From a checkpoint of a small transformer trained on Wikipedia.
Size: 22 layers, 3 heads of 128 (1 for keys and values), 41.3M parameters.
MLP neurons of a small language model. Each row is named by its layer, matrix (gate and up: input weights) and neuron, and shows model dimensions 272-367. Each number is 500 + 40 x the weight over its row's rms, rounded and kept within 0 to 999. Numbers have three digits each. A neuron's up and down rows have the sign that makes its largest values positive.
A block is one neuron, or neurons of one layer that tend to fire together. After each block is what it responds to, as a language model described it from the Wikipedia text at the highest values.

L9.gate30:477417499474528451451466521491459529501508527527528435485484461540480440462505412474483508521468505495511480416427471496469519532462501397534517537488549451526557541545450454479496469514436554493422477480605459480528500477514473516508525550519456527534558529512493510485516535471480507505
L9.up30:492467496454528483394496469509460461540523485627526448472499456529531487477539543459432503478561486494515455439578463511540482535482500477497561498475524461483602565490488511538618466620502521544455473500520450450489539547516547513457497566470467513467463503533539506432481484500516510528
L9.gate320:497529515474451562504559478508533521555451460433379488471486512526415554482549459544514568514549505443428464498504529569489505562515499485495540567466505470477556461553434548457475562528510419532517482534522502545486428528526503487495543534510504589543525582505541476468482436580506478464
L9.up320:561446521505572530520501484439503455499489487471480501497552530520526543492517537506477497484491487476457444607530476465538495512467438514504474500508475605445473492503512474568492509442465417560449482536548582481569469477525460498499486554457466576488498455486512511515473466511518441444
L9.gate326:541483522465494522552395557495519454525469561473497492433509473461443423460461515493516575508525437513530545464475523513568478507481454509539500487548548465427461467523448531521570540481466474578497489540483563434534502535472589544520439500471545482596488562512463501446512532481494494495
L9.up326:487441529510465441518472497521491470447463475496523534487443524543523496562513549433446536484473467456524548491532496503489586493496499534528456508549510466482470469483547491499480505534467477528455524575604524498564499485493519501487520501480465484496530527515515553487449442473586490497
L9.gate427:477451548549454501528525491473519436492526470498441457483454446506480483435475522471451544463559511504474522540427519495508484533449536562530585599478530444498451505587490506467491423510452500491452477559586519534477460513458465562575540462517419522534511465529532515443556514478557493545
L9.up427:486448496556494562530501533428493462525553514616430437488485479510546526556470542447486541488591457502477489403491482493576476558451473533545561488490432459520534395486489511470463513482447453457449496451511464536549573478474527487533561529542431504540510495463493547425501539500544438566
L9.gate541:465512557537503591538486494504485480498486480489508555490482516464455524554576453496414507460504475525444411537431459519398487539472494464493514616469524473474423472492491478531515552475455491531447478547573462510520455494595492498482495442538527446490533473505524511473498508505518430523
L9.up541:473447557463435526499431507463524460514413461533533523526534452475452475583460511462522476552479533452444525503476526648452459528531478510501471474574449468571515482448475507489514436468475452515539461513514469505519571502532523567596475567522516451541486480507510488430480480564475518535
L9.gate555:441488534571513475523489576417459463523484519448479477445493487535487374484456486473517498498506437452582409477528452469448460518472536522476504496445500442510478500477408466564489481534528556494517470495558469499498517495443548497424572493448489510550507521537489492478551579557464525571
L9.up555:524484560533546524523545488503483445500545533520486526474533501557493496524529501541537494537500568546574468475443542545491521449489508478585564500445506529472478546546552520489526423529450441537447433480453528495480522530513560485497492519499467565539538515468520530480560508467450534516
L9.gate629:491521526522519461469567583470501511484523523535500472557532490524473463553470536505519492492503466520451447494478530564476441568493429487422502543481566451496529489570471481539520442500540471436488512590509534445433425486561493515500562494565459430541522421536481485457501560462492473554
L9.up629:464530510509455507547545561563471473475527484512535514458546538476439475534551529415523480488549528585485493522437517472405513548563518539471489486481548511448514493509521506544505504550468475517521510518429597480521457478504500543530543461562466435476470395517488500510492491504504471530
L9.gate976:487537454487521424454417514458495488479525505464500474512507503551496474505526484528467538431575490537465444456509570485507484546437524517533544519581561448525524501489383564530485474549407471540492472486577578498490515530484476534470513491500548526525500496543561488470484477490480486416
L9.up976:460508510460533511535478522544522596528530480498463473503537503523440475578506463446452474455537521511476502464470513489596475529457461565564563536511483457539647483502406558548516479568488502542475506447536490398539520442437575500442581455468526460530461492497484523513514442520465527378
Responds to: Word-final suffix pieces. Final word pieces that finish a split word, mostly -y and -ly as in Artiller-y, Collier-y, Colon-y, random-ly, often in names or table cells.

L10.gate175:448623554548531539481472417488508490547473526545487573499537494463525523436483523522505514485556391428553465547550538491489472488453517536530424450453493521514441565469452512515494451496452467493494456506520533528456508494467517560453488481484497547524432472493552467510515525430494462481
L10.up175:500501423482462548510381530503483503502525571460507525559450469482535545474458503487485547502575486467475396585524493570473445483500496490445512471552486498500456499521469483490496510494486446553521505469511508523523475482486407513559522479515519517518516560468464472439499455482523481535
L10.gate336:526549506473495468402552584498456463513505506492540558468444474464525506499518542443492501476536493455503518488425475499467456530508453487501486506481642480488536499537477524546480531526441529531491457560445469485506412569499511512508486501521443490485485421461520420481548467416544515539
L10.up336:493532473549528519477517575536515430533516462521599565562528543446488511530559555449507474516534522481485535536429495557560424511500535474536470444443516481497498523515512528481583511514497498467569480492496493498482514538482565545444515517439515500520511429498477495442419516477492532559
L10.gate440:398540444534466512463523485500490511519511517432516517551462494545518469469496505466501473532567487447491463496522543501476477519431574577457496526557444494509468528543463510567493487472520466478437522501562489513468432445483483487466507450483505481510480484427617523522474455522541500543
L10.up440:464446482542500551534546567442513502524367427494513558489566496475553582484593518478550460485464503510481464496448500470547472530456475467509552475501503554527461549494455502573552440515559458511579478532521506544506542536546509484495520510513519495499500461491486424419451492477531492471
L10.gate479:473502503465483497534445484516423512517476490432450522480520554493489490443467571453544553468508512482537510464486522485573507430492462414598461510500532510554484492434450492533472552486521503495521464437555494473438472448560540535461526426486566551519450547465472498538436537453445454489
L10.up479:496584501541540585503525561497555500514473546510505467488495486513469488525526573555426502456522528505575509571545487485431547518497428402528568466528538459508439529506502459478505386496465421466496546543494548477493524554530509483499449472583474503497488420539568516534504526511407492448
L10.gate675:484578482502475481486535483519442500556479497479468463515587500478505432529499533562513526481460411460395504465487509463477501492471515540491514472514529542561441531509443524507528528422480545506501463495491515465458487482503501444461489567406475435518528438448470502533544470520519438515
L10.up675:485575493530478501486464523491469473487484488435475501506458544544580504520492490548507503482547429462468404481535458445508483523492527470558498515511516511543445447481475515483531533531470510512567458560472539520510479502466507496406529501512573610470473534451485450543534515456443452373
L10.gate727:446556466540540543532466513412545480494534423446436547548487538438479531475531484517471497484464498382528437568531551435522529564497507461427453501452508433501441504547491469514449532498543573498492510523489555537526453477479503519530494508489445579472529501414532474468480486520526521534
L10.up727:472573465511464534550445514432523482541569503500387528479503496502450516534442470527486462498472542466470522543501464464526549532494574560488460497481496494559554467478508490468500524486468475438524524545384528484507456505581513469519480515457524462426473549476493564455459511441490567512
L10.gate896:517519510545446546521434527497486504418473447522436464440418484418552580509507482451462558499500493450459526416511487478525512511474499434559494504481494432494540440528499488494484541513479461555595436548559514593405499571483482492470492496514534490478482507379586422454451515466468463463
L10.up896:407548517433552518493531523467462452500499499501524470526505524572483467492464437490470491477465482456565479374442490515523546585530510499581503472515541499497495518493455550427486473500491478491555462497497444478529503454508504488518522532498503464536513552465548516490526495454483472561
L10.gate972:452481560594468528502426544453455485534549459475498460520519487426538488507533532551451514535508383454518456510516451510461541530475466468512469548505467468517487553481513519510476500484502448449543496522454478457492460438566456535504549500453548495512495455531497441545512570462475440576
L10.up972:441471541507505547491496433443529501501498501509482553439485494570527509479481450586532519579496478491518500512466467445498475513522508499499502544437466449501465501568427465571522516482514535481539512577485485547481507549436407520500568525512398503489553484575541518523552465505474473484
Responds to: Agent-noun plural suffixes. Word-final suffixes completing nouns for groups of people, mostly plurals like support-ers, research-ers, emper-ors, musician-s, contract-ors, plus some other word endings.

L19.gate70:507497500505535486511487573556436590567529478478516466539540488470485489543503506505494553454532464536536499507482512473500448457407513454457414454542493531464444558538469452553566526450522458520474563586510465503481518505558510475469588510510510559409517478504517381460468484534533525505
L19.up70:533540443502502517488541495477534429537561589470523505540536485494461462489550434488499454503504460500457468399483418479468445547554537447563483441532569532566539566496428556530544547429502457557405516474525513492506472465487547543470534574506507509510487489515459513495441564488503498473
Responds to: Noun phrase endings. Final tokens that complete a noun phrase, mostly plural suffixes such as outlets, topics, consumers, families, plus place names like North America or Chile.

L19.gate1014:487435526464448484480522536442516531549518462451446529550451455526503502466530573529554537492520448561451423523484563535541486479509504504387520476565566523414445486562551477494426447490517490524485494511484556520503508540529587494548507436505465434481475572490521528478498530525505499498
L19.up1014:542502533506438468542470558515508569490496519449489511602546542500467457485456567530477513514456543471484531526476534487500467478469486468536525456460519514582503538609574508519532501467499460516548552474465533498501535471501505508476430488479491438545495517478547485448538452550432564533
Responds to: Inner word pieces in names. Second-letter pieces inside proper names in lists and tables (D-y-lan, Gon-z-alez, Comp-leted), plus closing parentheses after birth dates and table pipes.

L10.gate37:477539483457490466431495504484494438467443547445473477475531518525483488526472492536577557551538406528457459518483512486547452532467429525548464551540451510503479460475462397522495414520457459534521453513489480468468445432505518552469522493478484465506486516531484480465469567503525431522
L10.up37:555522472568506556513509422544480491546531429509464507491501531418500493483518395484477492450498533502453529512492481513562549413571546499562376469515458490487528478518533435528463502457461523527456411447530467503453465449505499524504476486446451481498463544541487489494572494536577502575
L10.gate238:488606554477511507508535524517490485598533464488432453461437536486477450433492515520494481480513544470568484501489479479443555457508510475505543457542517446467503524512534543484517510475489476483488473515526554492483502481504508576428466479422544492492453583501538499562437524478537535535
L10.up238:542585458484527576542517468470520502516521504495414568429442550523495490499566479456473492439503495454448590492472562489528480499491474500472486549530569478485544445503513489455492496564463493403482582490469578446514457516499557540532439550517501429430466490468505518540518451525504452546
L10.gate295:478480544427492514517486503422480499528447516443427443413465439550516463504461508563526502520494504465493487493482548475508472498459535532557537538549621530565522525478377495511462503480517502635535453545580545521508493547494555547501568515483500486477473447494516537520482520487474494513
L10.up295:493493485495507488539431476486510476555554537508435464433514509474605494524474545522489459499463578492535499435487524485526495541541464615541536475480539473517536443418508548457485434486534442488485468528445505499489461496489515479523480445470472510503510458516426517565515469436410475482
L10.gate436:557490496479429499513431510523479548480514532461488459435465478494551432460504545549534577539552470458543550465495488484558485519527491558490518525451471479445570419484507443473491458547548470577540524482467561437450548454571580535457499513450507496512477570560531450531536480490417521445
L10.up436:549534520480564550542483473512515511492551505482482525467485546536512412513546503491493537492446475473567529456535504487558428459484500544535516507564479452414557482432503477449496522572520493482479541453415515458456543477592582585488488497466572504532489534561545523493483467547443546508
L10.gate482:456459540506433493463515463463496514494510478551481499442510520419469599424460513500545525490510489502507574539525574510519472516463526520512528489522552518514529449477433481520493484468537519570454457491538480509464595437512534488516468468488551507592466526509497512503512556501510553438
L10.up482:562455430531457394505481507503519487550525526521506464474470509496474549501503510504479522447545495456509544524460541500506498438541508474515490543458562590481522403429498550520475453499516496527360573550515498496464592451460488462487474503448486471521429460526499514482463452505483573477
L10.gate532:425479508480456527490462539490508550472480432471501496464516508415429510537470519497587442537488476443490516445488499472546469540428499525580523381570561481551522571477482522525463438485528517511503425418480503514495518443525526487460533441477517462489484477537489522544564521449453540506
L10.up532:500480438562484509481514532451491443526542536493459444489516461485506479548477484436548470469470550505517497476477421503469519491561478474453535433504566505557540519500506470518428406461546539503466515454502562450503522499523465463433449516514474454462481551510460551498466490452574531616
L10.gate667:495553547524462493545529526551537469503519502522425526439410549465446432488462510455471466485471455485466491451569472473474422481523515475465540512531539510521508488580560499490569407445543498438463513490469485455541545476573541561453467461411521482463473527526477399540537488540486495493
L10.up667:497461491493441523558530484520500435508408482524467568511548441505471455528496446577548479459496516446588520551515489512481513475521514550568456431538521485518405518459586490507462567443483533565538396525482498446482511427546469543516465445564543416497447524526527533449569452530527503527
L10.gate998:570486502471552527534482491427458486496497568538563452537433489478535482461491518475529562402465587474553458511514506473452503531481472484565554513570562462493403472443504420430523482498490545416553565512549580520466464524473517505461580455498532425523431454454467457495452525525487455498
L10.up998:540472507566516469562523592494575519484487545489516524476536491492507506543481527487469470547407476513557505577452502530533498418567479455487542444471459553517516520513476471507521514473476564549446524539520454416543519437594530495577403472473471459497440523506471520535559497453419484565
Responds to: Mid-word "y" pieces. Short word-piece continuations inside split words, most often "y" in names and words (Barr-y, D-ynamite, Case-y, satisf-y), plus digit pieces in years.

L9.gate19:507443517498543483444453580536520474476513531486498469449468480458540461549501541517558526501513525464553528530440452475555540470528536420517494516512494542471503497510526437491576480527424470506446467585554525479578477470452491478552496471513560433556570411469559508549476486428456449433
L9.up19:472478536523476469483490555514486447521459540502493603562461520480495486489496592426558455526493481446572550495472465503483488483522475509540516504510455486598543506461439557449502494519489491510504448553432491524535494506483476505457535488504542618477517564514574527470539476475427595508
L9.gate88:485594578523465494508522586526473487565460466473558498506488473540514532532514529461486481506486484535531478549431412507489559580512516423547496527524557483475537487491515542526504517545459526578558488509523622521455492532537445515418513461495481537526465496549546450442552494505485430466
L9.up88:505454524509412486524465573548474519504521489522420555513514518585523532414507555486487452519445489482505457547558526504556522516455512503549536410500469463507448473509522500532534537453533529457469492479455556579444525500525540480468478508353550476486446496489467501504429478488443533517
L9.gate105:387549490486427517496497517477523439544443531386449468429502519472458474539505459505570544462490486458515426493588474513524469575468574505539435523487512489525455547560418514526531494528460454572589499510558495510501480547470476464473525484523478555540496501465547528524536567517614475521
L9.up105:417515475478497511535505501522480462480529454492457533426520556490481536481520485510521490472511522484475444569511453501488496546533522567582410513470431422484465517580484551490477539490475479488587509522511470559516465523399505518477470501585533523461435602479486514535510475494588486518
L9.gate410:541553569572509581495505552516488495506504511449491483414448487515450507503456524544503527497546479560521533459483416571521559512499532487468422480548410483521484503506498442524541549470472510465477537498514452501436501451537534426489512531542543472517530556555594522489457543539420452527
L9.up410:529521548516514476523499475526431537523559558440444498484506523561412566488513515456468528479501468504409576480448495525568525500511494438476437485480553470518504493473548453496437485507493563533429508510552479425478543507538531535426523604530481487446526471547486621465491491495496532578
L9.gate878:433502492489496515500509494466487463485531419501473475531524491447431467537469513440547493482459530502503492536559477525497560543499461518528533452462530484542537532497485445451480504495464544461516481516477489531452487491565530454451539405518515488541540476505490460547473429462494529487
L9.up878:489537484557520486525504571526458543596523541503562531570452507509451544409576457466452454498562503444524540533486546520504478478496473467515487486514568497474453500429478420451514440475449369511522482475436554462444479466566524441440412476462530492459566492465530569533495462550514536489
L9.gate892:455480508520470543528509505509452564454434507522547496535513507459454508438512494501548577481468460424448546497546554551468528464520537473549551516473526492570557504507506504547523469476453456533493463527537459574410502472517512448475495520511504542452526501511477447454473582494501540491
L9.up892:453429482514401547528506505546511512486461510467557524466455515461515504481584579484478559493533513578491465528510539489520538460553546456513514505469454532483484458494452472511455404502478564474464517511519477488442541506540505430496479553481545512542513434535475542391490481541489464445
L9.gate965:468511450515510560511486556511452485574532487461449495492504496495488450428546546564512483499575393441495434472530470510519487548522478545477384522487447475527468497519417486506466491491505498501589538537502520504527505436491454471518521466493517551505486469463567485490498523418530487482
L9.up965:449451517530523487541462540544562481534489432503480563477547472470504538498520520449517517522499458451486541525516463540488520516501496469489390490492498460474480506526464538550518503476483446533480447530489523595546471533401572526524423461557562524515453470435474501474460528502579569560
L9.gate974:464504579540485521546435560553511476554586493405497502488470456424506508491475584563504524491505487434576508465527591525542557481484544536549515539512491461530476508508530448510419402423458524515541494532528506468496517504530523496434547496489513492504484465492534473555484532572537504463
L9.up974:521440445592520528526511512510406513512541473537487515455455511492457554569521505512450450435431453437501471462552547504501537515406481520502553440482504563468577497588464506511499473491467551410496534496520526558420463590505476457492463489519497462511449430519498571551508491466475531561
Responds to: Section-heading closing markers. Closing == or === after wiki section titles such as Plot, Reception, Members, plus role-noun endings like leader, manager, Protector.

L10.gate124:464531466512458470520474481450474430422414488527474506486542477555475503474471540485518446538359477514498481557497544503443455515480530510501502475563523544552541544581497543677467476484513535583517516551467494455508495490472466474521542407462446549500606419529481541502499520540476548437
L10.up124:459530498463469474516521507498481384466465526468467454452477496518520495546494443507411518545430517477497514484456522516494541543530508491573488501532580494561490516515484533580418448513505473489536437523539505571534483513497492531463431510446447528529566424584529512405550499483591509557
L10.gate328:412486485407521516548491623460460505495442550452476538506543491488490549471530555451538488541535490546548495456477474565498525569512504510574478463505494468542495564471453441536586572562506430445555464487467367520462513524476489462500589489444525458515499498494456519499451431511533501442
L10.up328:486460501502460529500490518429497511490501468504469527466469608453477558587520473457440541538488516542480523473560513489544525425499515579530401493550468498446498498444525449539531539521462566448565480445496457521478522378510563483510517490506489489470541499494479587444483494477484473469
L10.gate369:430548543482468570477521509470498478464432484484505464452526417486498486428516474531503457516565502492485405523455549473410459452502528474488505549513502493548499508520460572578422550552525507548553553554544521504503455458450547453485509425492474466512491537512550507521431492507500481502
L10.up369:411538499454466519553478489451478549502481491503454545443536529467502546456542523549475536475448531463542504469487490534520584472559499571458467521497512417534480508474483478556446506463468565504466481520389473490462455536538498481453448462522504490520564528517490529512536493537474472559
L10.gate483:443497532538501557600484559494542492535472428497470539510507486464440554515528508446539583495467442523487492516463528507478480524478551511511477522549504434478522561559458470541507502496441459546535519520521575494568534473449520477449526470471481535514478480510484560441422451506461523426
L10.up483:536538517482505568528483537526482531475463492453487459447504495428467556514566521477495600354510461486544442523517550512471538431457510493533548481451479458464532526538548476470503470465477482521573537543478529606433460529522483560464543499440422573502451590507503540480461511457501517479
L10.gate539:466502495472433520543523474461525481560410466496532450471612484513512509496464492524535451517445496484450444473498541480546549509485561543506513497533579489514529496487494520563571463515543531446498457519499498468484524472434493456477487517467500512554514469476526473485467527486515506465
L10.up539:424471563489482545496466499525504587525450464482539481501491506479500486436531483543539505565431494486510462512509505520481511496484478509505511571588510467486525557486497376588570482540529512481507511494408473487501427463525561530449513451542490578413502551500485519523481563528519488506
L10.gate869:445563508495530510485430480453509489448456551527499438528486481533432397393442447571562491507474435528580492454455510543482538487467502496533469470567521472505532581517442456542475540495512566528545541380511545479461514452531540500467536576521536497530598568541492486497553558482473463504
L10.up869:425507535507504527553501519432430499502496558501541547512522480424467496548522534433536500506458526442521447553526424526463514522499463526556492521474505480491465538533524509503453469449421482531537436522516502559445491545508509540418494521402513503502534495495518503533530510489504465505
L10.gate879:505580491458434455503465519487527433472526469543519520523500447486461486501474457467492537479487533467568499529487531482474454493498477465517521578523557470526421531542489496531514505438524455546510519557610537585421520547485508557453485506507496543473535443449543532471427611513516470464
L10.up879:493488496475460444494492595456484431485500523508592409572571460582509482503428478495462488555492531481489518475476519528522485572465546526551549481536523504498510439504510523473583520465538438546530504418460489493492432528472579521459540476524482461493505463476497544435539455462512593526
L10.gate978:523546528488504435492487519426477491543425479522455454516526459491448458515531493474508543499463505527479510442519505481425556459512496476445514453514547480440510565495503533543553578457497475535552516569511564472480534523474480492456526517509481513520529520470500497417534543518487424549
L10.up978:572501472480427464461503535456427558499510530507498431436465500501524487516432529486486474430542501398496451437493477530526466532477516446510473552509444534510445436486459475493523516471571486451413457522530530421586471452531507540508480479482536539563474505499543554470462549427495419468
Responds to: Dates in narrative. Month names and the digits of years or days in date phrases, such as in April 2013, On May 23, opened 1906.